From a checkpoint of a small transformer trained on Wikipedia.
Size: 12 layers, MLP 512 SwiGLU, vocabulary 13670, 10.6M parameters.
MLP neurons of a small language model. Each row is named by its layer, matrix (gate and up: input weights) and neuron, and shows model dimensions 16-143. Each number is 200 + 40 x the weight over its row's rms, rounded and kept within 0 to 999. A neuron's up and down rows have the sign that makes its largest values positive.
Before each neuron's rows, "fires in" lists the words (lower case) most often at its 100 highest values on Wikipedia text that the model never trained on; "fires on" lists the tokens most often at its 100 highest values on Wikipedia text that the model never trained on.

fires in: "of", "and", "to"
fires on: " of", " and", " to"
L5.gate117,206,194,218,219,72,233,197,245,208,260,199,186,214,256,224,206,218,166,179,185,223,208,295,218,192,231,182,239,116,281,176,215,284,208,190,186,227,141,240,159,207,207,143,233,222,192,184,217,150,260,223,194,200,179,178,213,241,222,223,230,225,156,182,260,190,163,265,175,176,289,263,236,184,156,223,141,209,254,201,231,201,179,191,182,218,167,238,181,155,214,127,167,166,190,192,134,257,176,196,208,139,269,262,175,130,219,136,311,195,248,181,150,243,188,205,255,205,205,151,181,176,242,225,202,205,163,220,214
L5.up117,194,181,232,142,258,239,199,205,284,169,220,254,207,148,219,161,137,205,176,269,184,214,225,157,270,175,179,182,137,191,225,234,280,297,207,153,192,191,234,217,226,229,170,201,159,233,210,222,173,157,203,187,193,99,169,206,247,150,159,191,218,178,131,183,243,159,192,189,155,155,275,237,189,146,207,183,169,162,163,218,226,247,131,169,182,202,244,233,210,179,231,242,289,199,188,195,184,147,268,152,234,231,213,121,246,152,118,253,271,218,183,158,230,295,172,143,245,226,211,161,168,218,263,234,196,155,234,183

fires in: "and"
fires on: " and", "in", "ic", "i"
L4.gate246,120,163,198,233,164,198,235,216,161,206,226,240,257,160,259,245,174,202,167,201,254,217,225,241,162,221,144,220,154,211,205,264,118,190,154,225,150,159,194,168,184,190,211,277,198,188,152,249,178,203,229,256,241,175,160,185,199,156,130,196,218,220,255,203,177,149,199,173,233,202,214,198,138,263,248,123,211,261,190,135,326,225,164,212,279,190,233,144,192,207,215,163,205,135,193,173,161,156,218,181,204,241,228,192,296,241,223,235,216,216,216,180,217,198,198,198,217,263,215,180,214,239,265,174,263,189,260,259
L4.up246,220,178,213,132,193,177,221,202,208,238,178,249,206,225,237,256,230,273,165,239,229,209,276,175,234,266,175,136,159,218,165,169,201,177,158,210,264,230,206,229,122,194,217,220,253,255,245,223,227,152,152,225,206,202,225,223,181,267,183,205,209,200,153,184,249,160,123,158,225,169,192,200,269,145,204,223,129,193,234,249,178,224,145,223,257,191,152,226,230,199,293,208,194,124,248,230,170,248,206,215,276,222,250,287,228,203,158,237,249,169,212,187,254,191,257,291,232,229,204,262,222,171,221,117,169,199,198,246

fires in: "and", "to", "with"
fires on: " and", " to", " with"
L4.gate144,220,147,99,248,213,244,193,233,151,185,191,187,189,187,222,224,234,161,162,202,261,198,251,239,204,176,196,273,217,239,209,210,228,260,197,241,218,210,214,233,229,141,195,320,247,197,150,162,185,256,225,162,205,203,175,233,302,141,146,211,201,131,147,142,198,156,218,146,142,154,175,209,251,220,220,162,152,154,145,262,256,196,211,157,183,252,234,199,183,214,239,143,257,183,155,139,216,129,223,222,209,277,251,200,249,251,184,262,197,251,242,184,216,247,256,188,205,228,221,212,259,211,156,247,198,144,126,186
L4.up144,211,130,176,226,207,272,311,208,157,184,238,144,203,174,198,249,240,158,180,168,177,276,238,257,234,211,140,167,212,198,273,124,219,147,166,325,184,202,217,175,168,229,172,256,255,251,234,177,188,198,133,222,185,220,213,203,242,185,220,130,192,163,196,221,253,212,183,181,220,246,240,228,222,266,179,151,157,204,194,236,256,216,169,209,211,195,273,168,173,192,196,208,219,242,287,187,190,200,234,161,126,287,241,157,167,191,204,255,170,216,218,235,248,151,235,146,197,238,241,251,212,192,189,204,161,250,252,208

fires in: "he", "she", "it", "they", "who"
fires on: " he", " she", " She", " He", " it", " they"
L8.gate324,203,119,166,130,152,168,187,208,299,185,214,167,270,157,205,155,198,123,206,188,148,194,141,187,223,256,166,142,233,167,191,217,124,186,219,298,205,108,112,251,254,214,207,234,268,224,195,204,255,167,215,152,139,241,180,188,170,171,134,141,187,199,182,243,260,171,211,222,198,154,234,193,175,191,219,186,237,190,289,166,120,148,196,151,162,204,174,202,194,168,255,134,211,223,186,177,161,219,155,210,178,213,173,202,194,208,253,206,175,210,215,156,238,196,198,223,117,201,209,162,170,216,226,280,175,180,206,142
L8.up324,204,152,197,229,232,200,137,203,210,262,174,217,216,169,187,196,184,195,264,235,247,165,158,204,168,166,252,173,199,206,222,216,183,198,173,181,199,230,140,182,194,195,232,167,189,232,246,197,78,219,141,142,254,241,163,166,252,153,203,226,166,234,216,223,224,142,207,129,210,260,166,272,218,219,246,281,175,217,174,190,252,193,217,133,131,241,220,198,238,198,165,161,184,164,150,204,132,192,217,254,206,207,274,241,246,259,143,193,256,180,217,234,153,116,143,229,234,224,231,188,279,193,271,148,164,153,197,198

fires in: "have", "had", "has", "having"
fires on: " have", " had", " has", " having"
L4.gate373,135,124,215,173,217,147,199,230,204,205,214,190,218,225,217,213,244,189,172,173,118,206,250,180,175,204,231,201,147,164,149,291,269,163,201,169,251,255,194,211,218,136,231,286,177,186,232,238,242,223,204,153,155,183,208,176,232,133,213,155,171,130,266,220,289,213,235,234,208,192,205,154,216,202,211,139,187,192,214,226,168,254,193,184,293,267,231,271,151,174,223,192,225,205,175,163,155,168,107,131,240,231,155,148,246,192,259,128,163,237,184,145,257,126,242,222,182,173,167,195,226,193,224,154,204,202,173,242
L4.up373,217,171,243,237,235,169,209,219,214,203,190,206,226,196,127,280,178,262,213,200,188,181,253,258,236,208,238,202,205,158,162,273,223,107,149,159,198,147,198,192,274,115,189,174,158,180,193,183,217,258,255,178,130,273,232,196,188,205,187,171,189,175,185,198,260,267,148,161,143,226,187,264,187,187,258,167,210,156,214,178,227,186,189,200,161,226,201,257,166,260,143,183,199,233,184,147,256,148,197,184,149,201,183,246,245,240,224,93,234,212,163,224,236,173,172,157,183,193,206,181,246,204,223,136,139,232,172,278

fires in: "of"
fires on: " of"
L6.gate222,164,151,202,201,319,224,238,231,180,203,207,210,242,112,231,162,210,218,187,233,147,248,184,238,217,220,238,177,204,160,155,223,264,306,255,201,199,242,259,169,158,219,244,208,202,183,296,168,201,217,192,195,188,186,212,229,260,156,236,213,232,157,276,234,252,192,217,186,120,254,263,185,178,194,250,161,245,144,168,167,250,248,201,221,214,173,262,179,199,178,210,157,157,139,211,144,194,163,207,187,147,165,133,211,144,282,221,223,141,228,162,160,222,140,246,259,182,269,152,232,191,280,259,265,248,202,181,173
L6.up222,182,180,266,234,237,197,219,191,221,182,167,116,172,215,192,150,178,125,239,192,201,168,203,173,229,161,240,179,188,154,217,219,191,256,258,152,215,228,239,173,139,241,165,283,167,135,187,283,178,264,193,227,278,112,176,207,233,202,207,259,197,215,188,253,181,241,248,210,197,191,254,183,277,171,190,197,149,249,163,203,158,173,236,153,167,197,238,255,240,120,214,239,230,203,203,235,211,191,160,211,204,183,184,234,119,183,201,196,203,236,148,175,203,231,245,169,218,213,229,215,174,173,167,213,212,181,115,316

fires in: "north", "by", "south", "united", "world", "with"
fires on: " North", " by", " South", " United", " with", " World"
L5.gate289,178,209,244,166,169,253,216,206,220,212,150,179,271,188,210,166,149,262,258,211,228,102,258,177,150,90,262,231,159,232,157,177,265,264,221,196,155,203,276,212,223,245,241,147,188,213,204,220,173,238,110,268,206,189,278,209,200,136,178,152,160,170,250,191,171,245,208,191,160,226,231,253,225,196,192,193,174,207,205,145,188,226,168,195,180,209,298,162,166,195,207,180,248,169,187,205,199,163,225,179,226,216,172,254,86,160,168,174,234,176,190,293,223,198,203,144,223,185,142,199,172,238,142,245,252,230,262,152
L5.up289,159,139,196,255,179,227,205,192,240,215,166,196,255,224,211,129,157,214,314,192,212,185,223,266,245,237,243,175,271,201,201,239,192,311,264,249,168,199,201,250,195,192,231,209,177,180,135,212,218,234,177,230,244,214,220,199,132,174,253,228,146,209,207,201,243,199,213,255,141,171,266,176,288,230,161,223,133,223,230,291,244,242,223,203,202,200,164,195,188,229,251,221,235,189,213,241,166,169,188,224,174,111,242,252,199,270,248,214,273,229,153,212,226,187,188,176,145,173,176,187,220,252,297,147,225,244,272,222

fires in: "and", "or"
fires on: " and", " or"
L8.gate408,141,157,151,245,224,226,163,260,219,190,217,226,159,174,153,163,260,260,172,208,201,167,229,153,194,205,195,229,176,196,220,192,185,227,273,192,119,158,165,277,209,165,135,203,202,213,190,186,279,193,183,237,179,128,185,188,274,156,172,241,218,128,183,217,191,179,173,194,169,206,196,193,212,211,227,250,170,209,150,160,217,178,167,253,224,267,201,184,281,191,171,184,192,106,230,149,220,219,158,213,226,239,149,272,213,297,272,189,283,184,208,190,205,265,207,170,181,151,280,184,211,207,295,210,199,228,247,198
L8.up408,188,217,197,224,297,224,172,178,184,197,178,221,239,232,187,245,183,251,167,171,202,214,210,213,93,172,297,294,191,193,214,163,158,237,179,228,216,238,181,260,163,176,203,275,192,192,197,224,240,238,234,223,248,237,165,199,240,184,247,203,252,145,257,194,208,128,138,188,107,230,268,90,226,190,215,214,161,176,206,232,202,183,156,179,212,122,239,272,216,218,195,210,193,187,268,158,202,200,208,229,161,162,209,201,217,207,100,195,274,174,188,198,274,283,179,245,202,183,232,161,212,171,273,178,247,193,202,174

fires in: "there", "that", "this", "it"
fires on: " That", " There", " this", " there", "he", " that"
L5.gate329,196,201,274,250,151,249,247,255,221,169,162,206,226,227,176,228,171,207,246,176,132,211,166,198,184,193,238,193,156,187,208,162,123,140,158,114,194,197,193,162,151,209,215,219,241,212,154,273,194,218,181,180,183,211,225,140,262,186,190,216,151,238,218,212,187,228,202,200,208,263,272,195,258,196,200,255,202,195,263,188,181,216,169,120,188,192,266,193,253,182,257,184,185,177,178,200,158,190,172,199,225,260,226,178,185,185,220,246,189,194,169,245,226,162,232,119,192,179,183,283,155,233,212,236,239,227,137,183
L5.up329,193,223,205,180,155,156,210,179,188,197,234,142,190,237,214,202,201,167,182,161,133,233,234,253,177,278,140,131,161,205,203,166,182,227,132,268,197,181,145,195,134,182,236,277,278,223,161,153,177,196,179,159,143,191,210,173,233,205,170,237,182,219,191,207,273,166,170,163,292,191,281,121,175,145,164,243,257,225,216,202,273,228,203,198,222,228,230,202,156,201,236,235,204,213,137,178,178,238,255,204,221,212,223,123,175,202,182,167,197,176,234,234,255,198,217,161,233,242,162,225,265,236,266,200,200,203,172,48

fires in: "which", "that", "who", "it", "they"
fires on: " which", " that", " who", " it", " they", " It"
L7.gate208,235,208,200,138,216,232,185,208,155,237,181,186,246,156,126,167,171,195,192,176,104,285,186,152,226,270,226,200,217,195,269,157,227,228,214,216,244,220,176,192,178,252,247,250,201,202,157,148,184,233,172,186,156,262,190,175,188,253,259,210,166,218,165,226,251,244,175,215,237,243,215,216,221,261,223,184,175,214,162,181,135,224,176,159,170,244,252,265,164,146,222,85,231,151,187,120,159,245,238,232,265,233,253,220,185,202,206,217,198,231,209,238,269,188,303,202,251,146,196,138,238,280,250,156,199,212,147,209
L7.up208,188,185,194,144,151,215,206,164,182,170,212,209,231,207,205,204,200,192,222,219,240,105,239,166,218,256,214,172,206,153,135,194,196,260,203,221,156,137,187,169,214,186,166,294,269,257,279,254,209,194,175,123,224,179,200,177,212,229,222,153,173,181,154,204,270,131,177,199,287,236,227,276,137,221,293,222,260,148,181,233,299,195,245,123,209,254,187,87,211,193,256,238,190,234,182,83,212,88,177,207,216,221,194,215,198,239,207,233,165,155,173,175,193,264,227,230,172,155,235,205,201,193,231,102,187,163,255,203

fires in: "of", "such", "are", "including", "included", "were"
fires on: " of", " such", " are", " including", " included", " were"
L8.gate464,95,142,158,186,151,215,141,223,189,183,179,153,208,175,178,215,253,141,187,207,147,192,166,162,191,223,290,208,164,266,263,177,217,226,157,249,157,190,179,151,201,245,209,185,232,229,232,213,241,167,141,234,113,211,212,171,212,260,221,194,233,253,193,234,215,275,199,154,170,239,292,208,194,269,164,226,146,170,221,214,173,159,280,171,209,250,210,154,233,225,235,206,221,185,238,183,194,225,224,244,195,129,178,195,171,235,222,213,231,236,179,159,240,266,320,173,224,237,138,165,209,192,180,121,286,184,245,240
L8.up464,228,150,259,208,250,221,239,148,135,220,234,191,225,224,193,179,196,165,175,181,249,163,177,173,290,155,189,194,168,197,168,187,236,284,164,193,182,204,138,136,135,235,159,224,128,219,224,220,231,209,122,214,179,188,175,155,200,184,212,210,178,238,223,203,176,214,182,166,179,200,210,232,269,211,218,252,163,202,202,240,262,225,206,195,176,227,169,174,228,182,210,179,236,195,248,177,265,142,228,222,242,125,144,220,240,301,208,181,204,219,202,168,248,212,264,220,160,182,154,153,211,162,231,180,272,219,170,233

fires in: "of"
fires on: " of"
L6.gate60,203,124,209,198,174,217,227,260,239,156,168,211,243,182,188,115,204,213,216,178,135,151,270,203,189,170,175,202,185,225,272,200,138,274,213,224,241,117,243,141,259,240,195,266,190,183,117,241,229,216,206,205,132,200,245,176,244,205,197,223,149,179,185,327,178,206,269,209,162,176,224,243,140,205,189,181,157,167,306,177,214,157,200,322,198,205,300,247,231,227,235,214,141,177,214,163,166,193,211,238,242,230,179,208,158,285,208,238,225,217,164,163,246,197,250,271,240,177,156,172,250,226,233,232,253,236,198,199
L6.up60,137,162,244,179,170,177,190,235,159,130,206,219,179,117,223,267,243,173,231,171,149,199,192,174,190,207,228,123,161,140,188,164,241,151,242,183,185,280,140,200,174,249,196,265,195,206,194,190,221,166,242,191,192,121,299,247,243,224,175,108,269,260,230,156,271,302,167,123,215,171,232,190,231,198,182,293,152,134,234,142,179,218,180,232,187,198,200,165,168,183,174,223,245,220,226,193,209,244,175,174,279,209,198,211,207,185,213,163,241,251,203,210,173,212,196,180,198,238,251,241,227,224,241,255,178,242,194,226

fires in: "as", "de", "selected"
fires on: " as", " De", " de", "l", "se"
L8.gate414,185,245,242,241,173,240,142,232,152,236,168,189,183,162,181,184,88,224,244,226,104,193,198,193,272,136,232,167,175,233,233,118,106,173,258,291,237,97,215,184,181,186,220,172,209,176,232,243,167,230,185,175,207,228,278,166,209,117,270,223,165,243,167,242,194,116,191,234,212,234,223,319,211,185,211,247,148,184,226,208,236,175,156,179,196,171,180,223,217,235,205,278,230,224,238,186,148,188,190,166,184,187,183,219,190,230,145,186,217,162,177,213,136,233,248,194,172,143,181,279,215,161,222,224,122,188,258,267
L8.up414,167,207,189,190,141,195,91,170,205,77,194,195,178,254,206,229,193,213,187,227,149,134,232,191,116,200,238,161,198,293,239,168,213,219,206,147,164,232,225,198,191,191,165,222,250,187,193,170,241,176,166,235,214,279,256,208,262,230,164,216,202,218,202,177,154,245,231,225,199,193,171,164,223,183,254,288,215,193,175,160,190,177,190,179,223,268,203,154,172,175,218,176,161,181,130,170,193,171,191,176,205,271,254,180,149,232,145,190,284,168,170,210,222,101,184,146,234,166,167,167,172,217,152,140,190,233,222,120

fires in: "of"
fires on: " of", "ar", "ul"
L5.gate318,144,143,203,211,162,167,181,271,235,218,256,217,202,195,135,122,289,132,161,228,181,200,147,125,201,233,211,204,232,125,145,213,222,256,226,238,107,248,224,163,222,124,201,195,214,228,136,222,166,188,244,168,191,225,234,175,213,216,228,187,208,211,185,177,187,154,188,186,201,274,317,201,229,211,272,241,189,254,184,306,228,240,272,244,169,224,199,213,225,181,227,238,184,210,211,193,214,224,135,242,208,217,156,187,188,176,161,247,191,197,191,197,266,222,225,195,98,117,137,191,119,236,265,228,203,237,242,247
L5.up318,255,167,185,169,183,192,126,254,184,178,239,257,199,191,181,150,214,200,156,184,241,162,148,226,188,138,265,236,301,184,198,302,201,194,254,224,101,161,228,215,209,166,227,167,275,166,201,180,124,223,224,221,212,270,187,230,168,202,257,148,117,168,229,189,162,172,142,151,150,229,219,252,206,176,260,240,264,257,129,249,197,192,167,203,195,145,200,183,167,136,165,204,185,247,256,195,257,216,192,215,208,192,158,202,174,253,128,255,198,173,154,230,188,273,191,214,145,141,225,164,218,212,298,203,152,247,229,225

fires in: "also", "who", "not", "then", "she", "he"
fires on: " also", " who", " not", " then", " she", " he"
L8.gate122,198,225,181,208,233,243,205,193,286,178,244,189,248,207,177,128,192,214,132,182,128,175,127,211,226,124,279,131,233,115,194,191,145,256,190,252,232,122,171,186,204,179,195,210,182,273,189,203,166,230,135,142,232,236,223,169,236,165,144,198,156,162,177,279,136,198,242,217,240,242,146,167,149,211,164,188,201,178,230,214,209,147,210,141,156,230,183,178,149,165,216,217,151,265,186,211,180,208,189,145,214,221,133,161,155,250,186,178,264,138,282,170,250,173,186,261,214,159,149,215,168,194,194,205,148,180,222,253
L8.up122,204,169,157,186,144,164,188,218,216,134,227,185,165,156,121,172,117,158,219,159,187,192,191,221,189,177,211,193,274,153,165,221,219,254,219,188,198,168,138,131,146,123,233,214,210,219,161,202,199,213,187,156,225,248,222,208,178,184,169,142,228,183,229,208,202,182,210,181,191,221,189,135,221,201,176,176,214,244,143,194,159,249,235,207,136,196,205,193,180,170,208,180,246,208,210,180,323,162,204,241,290,247,198,194,228,189,173,190,161,217,257,152,161,191,185,220,140,182,117,122,236,201,183,231,185,192,199,129

fires in: "of", "for", "on"
fires on: " of", " for", " on"
L7.gate450,211,159,180,225,178,137,171,238,201,270,114,154,216,178,158,146,227,150,142,192,219,246,155,197,239,254,218,236,156,166,230,210,174,233,252,184,161,249,158,177,198,135,181,152,253,186,226,228,191,194,213,192,173,213,186,227,280,187,260,160,194,247,208,205,174,226,241,178,174,193,220,165,223,172,321,142,212,213,174,187,211,232,238,224,200,188,217,250,169,180,181,238,225,219,218,133,184,162,149,264,181,120,157,287,147,211,212,193,190,254,140,206,203,203,220,156,169,161,175,204,185,244,262,161,146,165,171,273
L7.up450,254,206,220,222,146,207,230,146,235,182,228,195,264,212,213,188,156,189,220,179,166,187,219,190,294,169,214,151,114,200,202,181,178,203,219,264,239,139,143,148,223,296,159,262,161,272,234,207,216,200,168,260,179,224,198,180,211,163,189,287,153,195,165,194,182,224,221,255,210,269,180,156,224,114,197,189,181,271,205,139,222,173,226,230,191,234,196,266,185,281,258,186,177,214,215,202,180,173,155,185,226,184,161,184,138,208,260,203,238,221,204,142,175,218,283,233,230,201,214,226,146,247,248,194,251,232,205,188

fires in: "that", "will", "had", "has"
fires on: " that", " will", " had", " has"
L4.gate510,153,136,237,253,174,210,186,315,146,226,181,155,212,229,128,241,210,188,195,209,129,152,186,195,287,199,238,138,265,187,179,198,182,216,160,152,236,198,206,246,191,211,253,241,213,143,236,211,183,174,138,186,203,145,261,194,224,205,204,214,175,182,100,195,115,236,139,103,119,273,216,191,180,172,249,164,210,103,182,252,196,182,213,178,203,258,174,154,183,174,247,182,253,209,180,175,228,219,142,169,196,220,111,223,202,214,241,214,201,182,178,170,160,219,231,165,203,271,126,248,185,199,149,152,189,211,178,234
L4.up510,152,195,186,213,173,206,183,251,199,220,311,195,175,138,167,212,255,188,137,191,166,234,195,167,202,181,243,221,208,174,193,203,196,243,171,205,191,229,233,185,171,221,242,188,229,203,104,185,132,278,318,201,212,149,124,164,226,159,228,208,122,156,96,236,245,210,203,226,197,234,183,145,184,213,157,288,229,232,260,177,174,138,177,225,209,250,193,289,232,204,212,244,239,236,158,174,204,200,220,148,185,270,192,235,261,237,231,179,206,116,214,186,305,172,244,282,226,199,194,155,195,180,196,191,175,236,210,210

fires in: "who", "which", "that", "and", "to", "they"
fires on: " who", " which", " that", " and", " to"
L7.gate508,209,198,136,154,138,164,124,175,194,201,209,162,262,191,243,165,209,119,214,214,203,204,193,220,211,129,289,226,235,183,172,146,203,196,182,214,187,190,149,192,213,263,279,208,290,194,207,240,207,203,190,167,195,204,278,193,206,147,201,211,239,220,114,233,122,173,168,243,161,311,153,163,175,203,198,150,229,180,264,233,180,115,230,185,169,206,203,283,195,175,199,198,227,169,183,179,166,196,200,236,186,175,215,306,204,255,269,211,157,197,229,124,231,267,273,236,214,126,128,183,187,268,222,181,220,220,204,186
L7.up508,262,144,175,199,140,222,216,150,265,262,166,220,249,200,145,251,140,149,179,205,138,180,152,129,220,240,178,205,160,181,224,93,217,195,132,216,137,215,138,148,237,189,170,196,194,214,207,220,152,219,206,171,264,215,143,179,211,244,253,202,201,203,149,186,202,192,221,120,167,265,271,243,197,149,308,152,270,193,243,240,195,259,204,194,206,189,197,178,206,212,191,156,186,236,115,171,172,150,167,207,258,156,160,234,249,182,167,202,216,227,208,234,235,242,243,200,200,132,196,204,187,194,236,184,272,133,236,206

fires in: "from", "have", "by", "at", "has"
fires on: " from", " have", " by", " at", " has"
L5.gate416,215,242,236,198,269,212,149,211,200,233,172,245,206,262,154,116,189,131,216,164,219,146,127,150,155,173,236,238,206,143,192,280,227,200,218,148,243,113,182,207,266,235,216,235,227,174,144,256,275,201,255,181,233,184,243,201,178,133,193,118,159,208,208,171,150,203,240,170,204,191,163,190,243,194,178,167,164,205,129,252,199,217,202,168,185,160,269,241,153,157,203,203,173,232,193,120,204,179,208,205,240,131,168,290,200,220,208,205,219,239,215,225,136,164,160,228,191,88,153,185,184,146,184,219,211,211,193,178
L5.up416,195,130,220,155,254,203,138,252,188,139,177,168,148,217,186,188,191,199,134,204,180,136,221,256,188,192,263,207,231,158,193,178,249,167,214,206,186,197,140,241,187,194,185,177,274,206,235,134,194,134,206,254,177,191,272,234,174,204,244,151,161,235,99,162,248,173,171,244,150,164,170,228,220,262,252,170,223,182,92,174,195,261,163,180,143,194,216,239,258,145,168,207,168,263,184,194,232,163,188,206,127,225,201,229,192,212,219,166,218,254,199,216,200,184,225,188,210,175,150,269,133,230,263,277,148,227,284,219

fires in: "member", "candidate", "son", "daughter", "leader", "president"
fires on: " member", " Candidate", " son", " daughter", " leader", " president"
L4.gate7,169,182,138,207,253,74,277,198,180,215,190,209,207,170,154,147,260,178,234,177,187,233,233,163,182,197,224,276,245,219,264,219,129,187,240,237,199,254,257,146,216,194,214,204,212,195,218,261,225,192,139,144,194,273,183,184,177,230,235,119,174,153,238,255,131,230,238,186,183,219,236,168,154,232,186,241,229,229,189,127,168,203,180,205,192,195,217,157,163,194,179,130,171,158,168,216,197,172,104,226,218,173,161,211,133,173,168,180,199,165,150,189,200,203,207,189,279,203,210,171,184,166,166,265,99,137,262,209
L4.up7,221,256,207,195,205,240,171,127,194,189,226,173,164,165,203,152,194,143,181,172,201,178,198,136,227,144,157,197,170,180,173,246,221,140,261,116,225,291,288,160,180,187,244,122,155,256,181,204,204,237,265,191,198,229,182,141,229,253,190,160,202,167,216,255,195,196,235,178,247,222,239,157,203,185,249,179,198,286,234,243,247,206,154,142,234,233,185,172,144,179,148,290,231,217,210,219,161,156,304,213,157,156,210,188,143,168,188,236,129,163,256,208,161,209,172,226,206,212,207,226,181,160,201,138,215,246,178,212

fires in: "the", "with", "for", "against"
fires on: " the", " with", " for", " against"
L6.gate148,212,182,232,245,172,195,154,272,201,203,210,187,224,169,112,189,260,199,86,234,217,187,245,201,229,213,259,177,235,160,88,209,221,260,235,227,191,178,190,194,202,200,201,216,219,171,261,199,211,234,194,185,202,221,288,212,147,217,291,274,175,177,286,232,230,201,207,202,169,189,200,125,214,249,186,163,172,220,205,218,245,210,149,168,142,189,217,183,315,186,238,227,226,192,223,259,214,184,166,186,218,163,235,174,211,166,146,179,168,223,202,141,191,221,236,258,132,217,183,227,136,251,227,234,249,206,219,251
L6.up148,211,264,242,255,172,159,248,299,115,170,178,203,172,167,231,162,210,239,141,127,230,137,208,220,219,218,153,223,155,252,137,184,205,198,194,175,151,178,204,198,228,255,254,187,203,144,230,213,234,161,180,296,251,114,176,276,178,168,210,178,219,191,242,153,156,146,179,238,151,191,151,141,196,235,121,109,204,175,226,190,232,239,237,255,221,196,235,147,173,211,229,208,190,232,222,239,270,212,250,149,207,173,200,179,170,222,229,243,221,283,157,178,201,162,165,275,188,138,194,293,188,128,258,162,254,203,198,136

fires in: "of"
fires on: " of", "and"
L5.gate115,188,176,211,231,193,196,252,222,206,171,239,209,232,209,189,227,243,204,131,163,196,169,176,170,212,152,185,290,153,154,174,191,248,204,237,174,223,276,222,140,218,141,153,250,295,284,230,205,241,189,258,151,157,242,272,169,207,201,241,152,202,129,172,199,152,177,204,175,200,188,292,238,262,189,160,167,161,225,175,165,225,247,155,189,199,240,186,276,184,149,121,147,227,162,181,207,273,90,147,195,227,226,157,231,158,205,179,216,214,184,48,162,168,248,211,170,147,142,232,144,207,257,158,171,182,190,185,200
L5.up115,180,239,193,168,237,230,202,239,151,193,162,250,199,193,212,138,225,238,203,176,148,180,234,138,177,239,180,204,193,148,182,178,129,224,229,129,213,152,236,193,200,177,196,161,209,198,217,205,171,246,241,159,204,220,218,223,243,213,227,231,244,157,235,219,179,127,244,147,219,264,259,189,254,170,215,169,231,158,161,184,182,178,245,188,212,235,152,215,215,229,218,191,173,134,156,170,234,235,153,277,225,191,170,232,149,224,142,253,153,161,247,195,191,115,157,294,217,202,130,282,173,213,298,193,164,185,236,253

fires in: "years", "year", "december", "september", "february"
fires on: " years", " December", " Year", " September", " February", " Years"
L6.gate460,131,221,232,237,250,184,138,238,257,179,264,180,178,149,261,162,228,241,205,227,219,201,232,173,158,248,224,283,192,234,145,203,175,173,247,200,246,212,209,121,214,247,207,187,192,199,185,199,210,178,191,192,228,272,184,195,210,150,172,213,171,192,198,190,218,192,176,248,142,217,292,279,152,112,250,222,206,226,214,186,251,193,212,176,212,278,249,155,246,159,231,123,204,162,232,273,259,196,186,210,297,114,244,248,202,237,209,201,152,208,213,217,160,237,218,169,173,174,185,158,140,211,222,219,203,185,182,190
L6.up460,187,164,200,222,178,219,205,193,238,210,171,183,174,171,200,197,210,291,188,148,182,203,216,209,192,176,196,127,179,205,187,213,173,254,200,229,285,179,166,250,276,233,218,204,199,212,196,218,243,177,121,207,87,243,163,175,211,238,170,168,180,164,226,217,182,176,216,272,268,209,237,186,163,211,196,225,242,197,265,198,209,107,176,265,155,211,179,191,205,198,194,199,186,211,187,183,181,211,228,210,131,149,231,209,216,164,181,182,165,198,260,220,223,182,186,183,135,180,225,180,213,200,196,232,264,274,235,171